MLP neurons of a small language model. Each row is named by its layer, matrix (down: output weights) and neuron, and shows model dimensions 80-175. Each number is 200 + 30 x the weight over its row's rms, rounded and kept within 0 to 999.
After each neuron's rows, "fires before" lists the tokens most often just after its 100 highest values on Wikipedia text that the model never trained on. A number after a token or word is its count.

L14.down476,233,172,212,207,179,177,183,185,186,195,213,178,185,180,212,231,221,239,165,177,225,173,176,171,197,168,231,200,262,207,178,209,200,214,160,207,196,185,198,206,235,230,207,199,220,250,207,177,168,178,201,238,173,144,208,171,153,221,222,183,218,184,156,227,201,196,174,268,200,205,199,237,214,214,196,228,215,163,243,213,201,220,222,202,123,225,233,210,152,224,171,231,205,196,176,149
fires before: " " 45, " in" 13, " by" 4

L18.down189,193,234,216,190,224,148,215,189,200,175,133,119,168,175,225,232,207,220,241,211,188,207,247,165,193,241,193,190,191,210,198,197,227,191,228,170,210,240,227,223,191,169,186,210,206,160,196,155,193,186,231,211,229,242,235,199,128,204,207,204,230,187,157,203,229,240,208,152,226,203,194,192,210,209,210,227,182,240,209,200,181,217,157,229,137,179,186,208,177,135,208,119,229,183,215,173
fires before: "ed" 14, "ing" 9, "i" 9, "es" 9, "ial" 7, "ers" 6

L18.down357,159,156,180,212,142,189,204,156,190,201,165,230,169,213,207,163,204,222,247,188,222,199,211,208,240,176,212,225,145,182,200,205,199,203,160,222,188,159,207,229,212,234,190,210,187,186,190,240,212,183,192,222,217,158,162,225,227,200,240,177,186,187,185,248,249,223,188,181,196,233,240,178,160,155,222,158,140,205,216,185,203,172,210,162,211,242,190,239,114,208,173,192,210,173,179,160
fires before: " " 61, " the" 6

L18.down328,182,247,231,186,226,197,208,205,200,182,208,130,199,229,225,196,179,175,158,197,200,209,226,185,183,222,160,214,143,175,187,212,139,185,233,152,236,248,222,211,243,184,238,201,216,226,174,214,144,199,212,184,210,212,194,175,190,152,223,226,249,208,174,197,186,195,229,171,218,200,225,160,194,118,201,200,238,192,128,197,184,172,243,187,212,173,210,230,189,190,186,222,214,177,215,185
fires before: " " 45, " Total" 4, "ing" 4, " In" 4, " S" 4

L9.down375,189,155,206,237,173,170,181,183,197,206,203,116,202,180,221,217,143,255,223,225,159,174,222,205,207,174,251,202,260,238,188,164,173,177,168,226,131,165,219,151,160,221,198,194,223,237,184,178,179,166,162,203,202,201,153,262,186,183,191,213,181,188,186,204,235,201,194,156,176,226,237,232,224,171,225,200,202,216,199,203,190,215,176,208,175,200,229,185,213,182,183,175,139,192,129,187
fires before: "," 47, " " 30, " |" 8, "." 7

L10.down116,220,196,171,212,244,164,195,240,222,208,179,193,112,206,261,181,222,199,164,241,266,164,236,240,181,163,228,206,213,174,200,184,210,231,180,185,187,221,183,233,209,184,222,202,214,208,217,191,208,206,203,287,116,204,162,202,194,136,181,132,189,176,217,157,189,162,187,131,177,196,181,220,216,230,242,185,193,186,180,200,145,222,206,198,172,223,202,190,214,228,210,252,200,152,263,211
fires before: " a" 28, " the" 10, " an" 7, "s" 5

L14.down636,190,226,218,207,235,246,235,151,186,218,259,211,191,206,206,214,150,214,204,215,174,241,206,210,220,244,217,198,181,227,188,178,218,158,158,189,263,151,197,207,229,174,194,215,197,184,185,283,216,158,255,185,175,166,172,199,244,137,230,168,169,197,193,184,184,238,201,179,175,228,194,177,148,164,179,167,185,178,208,241,206,213,234,194,206,187,202,218,137,233,234,201,205,196,213,137
fires before: " |" 44, ";" 7, "-" 6, "ic" 5

L11.down282,200,168,239,180,207,202,167,247,163,212,219,180,208,152,172,226,226,219,198,176,227,212,221,171,229,176,182,193,188,187,224,179,214,234,237,150,189,204,245,232,192,151,168,224,215,217,260,182,254,159,199,217,213,205,216,181,239,211,215,188,202,233,126,186,193,183,229,227,220,201,249,239,230,205,219,165,202,219,180,224,199,280,205,173,139,173,187,171,195,213,200,146,212,174,246,197
fires before: "20" 42, "19" 21, "18" 5

L11.down1,164,146,218,208,205,213,189,169,205,228,202,125,253,172,214,226,216,202,196,242,229,254,200,232,204,175,221,209,174,203,185,184,187,257,165,236,200,241,158,166,186,218,203,185,201,211,192,126,180,206,195,228,171,163,219,224,168,180,206,242,186,236,249,188,215,154,178,207,173,225,180,161,253,210,174,146,212,243,229,189,208,146,186,183,187,208,199,227,205,182,184,243,246,173,192,241
fires before: " |" 34, "|\n" 12, "|" 10, "os" 9, "|---|\n" 8

L8.down299,199,210,190,207,185,210,205,212,191,241,174,165,135,161,206,161,235,172,237,184,186,218,204,239,188,146,167,216,168,221,219,223,196,233,159,258,191,177,200,262,179,230,220,208,202,235,167,184,158,208,157,233,170,171,211,190,137,189,242,210,191,204,228,229,210,231,209,211,218,214,220,190,161,174,173,169,208,181,211,260,196,200,162,148,173,159,180,235,190,219,220,214,165,202,156,261
fires before: " " 46, "20" 10, "," 6, "19" 6, "15" 5

L8.down400,189,177,191,172,188,188,206,168,242,239,193,80,143,189,177,179,200,181,205,197,249,182,176,207,156,230,204,181,186,188,225,243,159,158,202,246,210,177,238,169,175,217,244,202,191,260,147,206,163,210,209,153,220,202,221,255,181,144,192,183,245,220,211,194,221,239,229,183,188,169,199,174,226,192,202,162,181,195,212,190,188,176,223,181,168,189,185,236,190,191,227,148,168,205,160,219
fires before: "0" 20, "1" 7, "4" 7, "3" 6, " of" 6, "9" 5

L6.down158,205,237,199,158,169,192,214,159,184,209,239,149,152,222,246,206,191,200,179,318,218,207,223,212,187,225,203,235,194,263,176,197,199,152,241,181,191,222,250,196,207,243,225,197,208,214,180,200,212,203,188,138,198,195,150,255,193,180,155,249,247,155,223,262,199,217,237,184,238,232,191,159,154,170,241,211,214,212,193,146,186,203,189,214,260,151,199,266,223,158,160,169,180,231,197,236
fires before: " |" 40, " " 15, "0" 13, " |\n" 8, "3" 4

L6.down102,236,185,180,193,210,221,209,184,206,226,209,200,239,205,236,245,150,193,237,237,181,223,183,217,165,218,189,221,211,214,177,202,184,156,218,143,208,204,195,112,189,224,209,249,224,224,215,214,181,203,149,200,212,229,237,172,172,245,211,226,130,227,234,160,213,186,214,174,231,154,150,198,246,223,246,171,193,164,146,238,196,154,163,225,157,234,211,216,251,232,186,123,200,207,201,213
fires before: " " 46, "s" 4, " B" 4, "19" 4

L15.down50,187,187,144,280,176,218,228,229,137,218,162,314,187,198,216,213,199,171,188,193,224,145,212,216,209,151,193,207,180,198,207,194,229,178,180,193,220,210,208,223,139,203,218,198,213,179,178,216,185,179,187,199,210,207,187,224,207,224,195,181,189,142,195,213,187,236,213,236,196,174,196,244,200,207,174,175,212,219,177,250,189,155,236,201,187,179,233,209,204,182,234,238,228,197,126,214
fires before: "," 15, " (" 9, "." 9, " and" 7, ";" 5, " is" 5

L15.down14,252,135,204,190,176,212,216,239,209,186,194,108,252,177,216,214,205,227,204,227,227,189,182,229,197,184,211,138,233,154,168,156,215,222,217,171,195,187,186,207,260,165,203,195,203,205,213,227,162,163,239,204,223,193,232,164,246,194,219,260,172,195,218,214,244,178,142,210,184,221,203,216,247,215,250,218,234,168,200,180,163,188,200,232,195,238,181,196,189,179,175,209,216,199,194,206
fires before: ":" 23, "T" 10, "C" 9, " (" 7, "):" 6

L11.down336,188,168,250,178,238,171,189,202,175,192,156,133,195,191,225,232,264,215,167,183,185,219,178,171,204,216,263,170,282,233,265,163,199,216,167,208,212,211,180,217,217,191,147,168,209,226,141,209,150,233,270,225,209,193,241,214,218,147,245,260,213,204,222,187,207,150,186,131,213,246,234,203,201,240,180,206,211,166,195,217,188,223,161,218,215,210,158,215,223,194,165,209,210,177,213,190
fires before: " |" 49, ":" 35

L9.down281,197,183,255,186,155,188,130,188,202,189,188,161,233,172,242,244,191,183,206,259,174,231,164,199,199,195,231,237,238,200,164,173,219,186,208,175,265,235,230,208,256,158,186,198,236,170,245,207,193,178,198,241,173,172,221,146,215,162,226,176,223,168,252,166,200,189,175,206,175,167,238,246,265,256,187,197,171,175,190,232,200,203,200,179,147,175,197,160,229,196,201,258,231,142,189,220
fires before: "." 15, "″" 10, "}" 10, "″N" 9, " |" 8, "°N" 8

L8.down81,195,181,187,196,229,168,259,190,228,202,135,189,168,205,199,166,197,208,167,205,224,161,186,123,156,211,203,205,183,171,222,180,205,204,216,208,195,161,176,227,194,191,264,144,225,215,175,241,164,181,249,146,156,241,202,227,144,219,180,217,208,179,178,208,209,215,197,219,190,157,144,228,125,224,214,159,245,194,212,205,215,173,164,203,258,250,198,242,218,195,212,221,155,182,171,229
fires before: "," 22, "." 20, " to" 8, ".\n\n" 7, " and" 5

L8.down581,265,181,235,177,214,171,193,221,263,248,163,189,210,174,239,218,211,179,206,198,209,216,226,179,225,216,184,238,208,178,229,154,173,224,198,170,157,133,238,247,241,195,204,246,189,171,195,223,224,193,166,162,218,170,249,195,183,203,201,162,205,209,157,223,229,205,159,227,217,218,189,206,192,164,226,168,206,148,193,175,196,222,221,199,227,176,173,204,221,250,207,166,189,192,154,152
fires before: "20" 41, "19" 30, "18" 5, " (" 4

L8.down430,229,142,187,215,205,213,221,176,189,199,194,264,198,210,200,206,196,217,193,181,178,171,174,212,198,246,232,179,181,186,202,156,179,160,175,208,222,217,196,206,200,203,170,173,191,279,183,175,192,198,198,221,167,203,167,219,134,232,260,209,174,232,175,173,164,200,223,240,176,183,200,189,141,221,201,154,182,269,153,167,265,187,231,229,219,221,185,206,190,228,198,179,223,166,193,183
fires before: "19" 39, "20" 12, " " 7, "ate" 4, "11" 4

L11.down371,223,147,146,148,181,217,215,198,140,225,219,176,217,227,267,209,226,220,237,171,197,211,189,142,206,178,199,204,176,163,200,284,242,156,175,164,244,195,193,203,206,231,200,186,210,193,196,205,164,209,181,249,156,183,216,215,215,218,177,221,226,196,197,210,224,194,170,204,171,228,255,255,209,257,156,226,166,218,172,184,200,219,144,152,195,211,214,204,167,251,235,214,207,232,211,236
fires before: " " 42, "ite" 7, "ing" 7, " the" 4

L18.down300,181,213,220,261,205,216,151,207,184,197,194,196,184,189,194,227,243,252,156,182,207,219,187,168,214,220,296,144,179,177,223,164,219,229,150,191,207,213,181,242,159,209,202,168,214,197,200,206,239,194,265,191,205,176,258,155,189,188,205,224,219,167,200,153,196,188,205,164,225,181,195,219,182,207,164,197,160,245,199,249,159,211,191,226,163,235,196,235,209,195,188,188,221,172,237,163
fires before: " " 21, " been" 15, " a" 6, " an" 4, " also" 4

L6.down108,197,153,208,218,247,218,177,218,183,199,211,207,211,206,229,222,162,163,202,200,207,186,245,130,229,185,231,225,216,207,177,215,184,200,219,246,148,128,163,196,138,215,273,172,169,206,180,244,243,184,222,157,189,233,245,158,200,215,203,183,239,248,218,171,202,234,250,149,193,216,197,196,200,235,132,235,207,221,192,183,239,236,204,215,228,182,183,246,191,199,203,190,193,196,252,231
fires before: " " 40, "l" 8, "ing" 5

L8.down243,268,194,184,193,183,187,182,217,207,212,245,136,139,175,185,202,194,209,170,210,228,174,234,147,172,152,239,258,189,197,238,189,184,177,211,232,184,165,211,203,189,272,136,224,223,206,96,208,199,195,205,212,226,132,233,205,220,227,224,169,199,203,177,192,199,180,184,232,190,251,202,190,247,196,213,209,205,191,227,238,281,173,192,173,207,210,205,230,170,208,194,192,176,232,164,208
fires before: "," 49, "." 15

L11.down447,191,165,219,236,156,227,253,208,231,211,269,203,224,184,194,181,201,237,200,150,234,156,181,184,175,243,226,224,224,201,213,192,214,190,229,231,225,197,202,155,180,168,182,203,248,184,243,214,137,224,252,213,173,216,190,198,245,218,195,225,184,190,211,173,172,210,198,222,177,250,188,182,284,157,192,170,171,145,196,274,223,167,213,201,226,150,189,190,205,228,192,230,243,191,189,194
fires before: " " 31, "19" 13, " to" 4, "ite" 4

L7.down359,210,210,200,219,198,177,202,164,176,171,201,181,181,183,245,188,146,253,198,161,232,227,183,168,182,218,162,222,217,189,202,214,178,163,230,195,198,255,152,173,201,200,210,199,207,220,139,139,177,160,189,201,271,152,227,169,226,172,214,182,289,219,256,218,219,156,141,192,203,239,187,209,254,212,199,177,254,175,145,203,163,203,159,141,239,227,172,208,211,178,218,203,204,191,205,229
fires before: " |" 41, ":" 12, "le" 6, "ics" 5, "==\n" 4, "==\n\n" 4

L9.down494,221,179,211,206,252,237,151,195,196,180,156,169,192,221,217,154,219,192,163,225,128,222,203,216,223,175,184,270,234,247,144,178,178,201,225,172,213,211,185,152,208,219,203,197,204,180,145,217,188,244,244,171,176,168,195,206,236,193,232,240,167,174,225,212,164,247,216,200,240,251,223,180,239,161,239,184,138,228,214,198,182,172,288,146,183,194,203,237,236,203,157,210,234,214,208,194
fires before: " |" 22, " |\n" 10, "|" 10, "|---|---|---|---" 8, ";" 7, "F" 6

L6.down10,237,146,201,244,161,179,233,229,246,212,243,168,192,183,162,189,179,202,248,156,227,169,236,185,199,237,215,196,195,230,234,143,154,152,190,182,174,183,198,227,150,266,162,218,228,167,150,208,260,205,226,226,216,165,238,213,184,221,197,177,158,213,147,166,262,194,183,182,193,227,186,189,163,230,231,172,260,211,185,216,202,206,222,184,149,211,179,178,184,232,216,248,157,179,228,218
fires before: " " 47, "," 13, " the" 5, " November" 4